Weights of a small transformer language model.
Training: a variant of Muon for these matrices, 780M tokens, 5954 steps.
MLP neurons of a small language model. Each row is named by its layer, matrix (up: input weights) and neuron, and shows model dimensions 64-159. Each number is 50 + 12 x the weight over its row's rms, rounded and kept within 0 to 99.
After each neuron's rows, "fires after" lists the tokens most often just before its 100 highest values on Wikipedia text that the model never trained on. A number after a token or word is its count.

L2.up1224:29 37 28 59 32 52 36 51 45 62 55 54 49 54 48 46 43 44 46 59 45 46 51 69 58 44 56 41 40 54 56 51 57 27 48 75 64 43 40 66 52 28 35 59 33 46 47 27 45 45 59 57 24 43 45 56 67 60 46 48 57 33 34 50 50 53 64 55 64 54 66 29 52 40 55 41 65 73 41 44 53 36 49 50 35 52 54 76 58 50 55 53 77 61 18 66
fires after: " " 41, " the" 8, " Di" 6, " C" 4, "st" 4

L2.up1251:55 75 32 52 61 40 44 47 58 64 44 56 60 30 62 33 45 69 60 38 46 48 38 50 62 49 62 43 65 54 48 33 56 49 53 70 25 34 44 40 82 42 48 42 54 74 43 53 46 60 40 57 42 41 45 54 79 57 44 69 40 42 63 50 48 47 51 62 48 57 48 41 57 37 68 41 13 55 38 34 52 65 49 50 47 48 59 48 66 66 30 51 56 58 61 51
fires after: " the" 62, "The" 7, "T" 5, " The" 4, " G" 4

L9.up907:32 49 45 53 54 48 47 42 41 40 58 44 45 45 35 63 46 37 43 44 49 46 38 57 47 51 50 54 29 41 36 53 50 57 53 37 41 57 45 55 13 61 69 65 69 57 66 50 53 37 46 44 47 36 41 40 53 51 39 57 67 35 53 15 40 37 42 31 81 82 45 40 35 61 59 44 54 57 63 49 51 38 45 53 64 51 70 48 41 62 57 57 49 44 22 45
fires after: " (" 32, "-" 20, " |" 4, "|" 4, " Release" 4

L2.up1070:50 47 45 31 52 40 55 26 61 64 54 57 45 53 52 48 41 51 46 48 55 38 20 30 62 57 48 42 46 51 46 60 41 58 48 35 36 52 50 41 51 37 57 70 60 74 47 47 32 26 27 37 43 38 47 43 59 77 44 60 57 32 50 54 46 21 60 54 39 51 56 54 75 43 75 25 44 42 50 42 43 43 68 43 40 61 37 41 50 78 18 49 56 42 42 49
fires after: "," 20, " the" 15, "/" 10, "T" 6, "-" 5

L2.up77:43 56 73 52 29 33 32 40 62 44 48 35 61 17 51 64 47 51 52 70 65 52 52 55 44 49 44 41 41 45 56 47 54 59 71 52 43 37 43 40 60 49 53 52 51 49 59 51 67 42 54 70 52 29 44 51 56 44 57 74 57 59 47 55 60 23 71 52 32 48 62 18 44 49 51 34 71 64 51 75 59 66 67 44 19 54 40 48 59 36 55 55 47 61 36 63
fires after: "s" 13, "S" 10, " Up" 8, "H" 7, " H" 6, " Ha" 6

L2.up492:58 59 62 53 48 38 57 38 42 42 76 48 55 52 46 56 41 43 50 51 45 52 57 25 28 58 38 68 46 52 56 63 53 42 56 48 60 58 46 26 66 37 56 65 53 57 40 58 46 57 58 74 34 30 26 49 46 60 55 45 68 38 46 70 68 43 67 42 59 50 54 50 39 60 25 35 37 62 33 62 78 40 61 52 33 52 38 64 38 57 13 44 36 36 37 59
fires after: "s" 18, "S" 13, "-" 12, " " 9, " series" 5, " S" 4

L8.up250:32 65 38 48 43 50 76 57 30 68 47 45 61 33 47 50 52 47 52 36 49 58 59 20 64 25 60 64 60 39 35 48 32 54 64 68 57 41 37 49 50 51 50 54 35 74 54 55 43 39 60 36 67 48 56 61 48 54 59 59 76 46 69 31 39 54 47 45 59 62 78 33 40 48 71 43 55 53 61 59 50 56 51 56 38 75 60 52 25 43 30 58 52 57 55 39
fires after: " |" 39, "3" 13, "2" 11, "4" 9, " " 8, "1" 6

L5.up158:21 51 50 56 61 49 76 62 51 69 42 21 57 44 34 63 39 44 47 46 44 57 42 50 41 32 32 39 49 48 51 63 47 48 38 68 39 51 54 36 65 42 50 52 61 48 61 56 27 27 42 50 54 48 45 43 44 36 73 29 49 68 89 53 61 42 44 63 69 52 61 71 46 51 65 57 77 58 43 51 45 52 42 29 58 55 38 43 40 39 35 53 61 69 67 61
fires after: "0" 27, " (" 8, "1" 7, "3" 5, "4" 5, "a" 5

L2.up1273:58 59 57 63 67 49 62 46 62 46 40 08 59 29 65 63 56 49 36 37 40 41 48 55 65 29 58 56 58 43 49 58 50 44 70 30 39 57 43 62 60 26 45 38 37 53 47 54 67 40 35 60 53 59 54 60 52 39 43 58 53 75 72 47 48 37 49 41 56 30 51 61 33 45 37 43 49 61 69 52 63 38 66 39 49 38 13 48 66 45 65 35 26 56 40 56
fires after: "s" 36, " a" 11, "es" 6, " A" 6, "S" 4, " S" 4

L6.up1151:41 33 61 46 61 38 63 53 27 62 44 56 62 40 44 41 46 42 50 35 59 39 61 50 35 20 76 55 49 44 61 50 23 39 66 30 38 48 59 72 70 53 39 53 47 36 60 58 50 50 51 50 58 44 49 58 37 42 45 67 69 64 58 48 73 29 48 34 27 50 39 54 34 49 48 47 74 57 40 54 56 41 35 44 40 61 44 49 41 31 46 56 54 40 31 31
fires after: "1" 14, "2" 14, "." 10, "3" 10, "9" 8, "5" 7

L2.up1169:47 58 41 42 36 61 37 39 56 33 52 58 65 39 44 59 42 34 63 38 38 59 31 67 70 45 55 47 64 68 44 41 57 44 46 71 39 48 35 52 31 22 46 44 52 50 41 53 57 50 58 39 53 50 38 59 55 64 52 49 36 42 25 54 40 63 37 63 37 75 49 47 54 49 63 34 28 39 59 47 37 30 51 59 62 43 42 62 43 13 45 52 90 33 45 47
fires after: " " 38, " p" 17, " mid" 6, "st" 4

L5.up708:48 55 54 45 50 59 81 61 51 64 51 44 56 47 48 47 43 41 50 53 73 74 49 47 80 41 27 61 59 47 63 64 61 31 30 65 31 48 62 52 63 39 50 46 24 62 59 41 41 43 44 55 56 62 54 77 57 36 33 60 42 42 49 44 36 45 57 52 63 54 53 61 52 62 69 49 53 62 60 53 27 51 52 40 40 71 61 71 52 34 58 79 47 52 51 55
fires after: "0" 28, "2" 20, " " 8, ":" 5, " Episode" 4

L2.up1115:47 81 57 50 52 61 54 46 37 70 68 54 52 42 73 35 42 56 49 38 37 34 43 40 33 62 67 49 43 67 71 52 52 47 50 50 51 60 31 56 40 46 32 23 70 64 48 51 52 53 40 50 62 39 47 40 55 32 51 61 41 22 45 53 25 54 40 52 54 57 37 51 44 35 44 38 38 41 26 33 33 44 37 34 27 55 58 52 48 43 59 60 47 45 41 41
fires after: " the" 65, " The" 9, " an" 4, " what" 4, " so" 4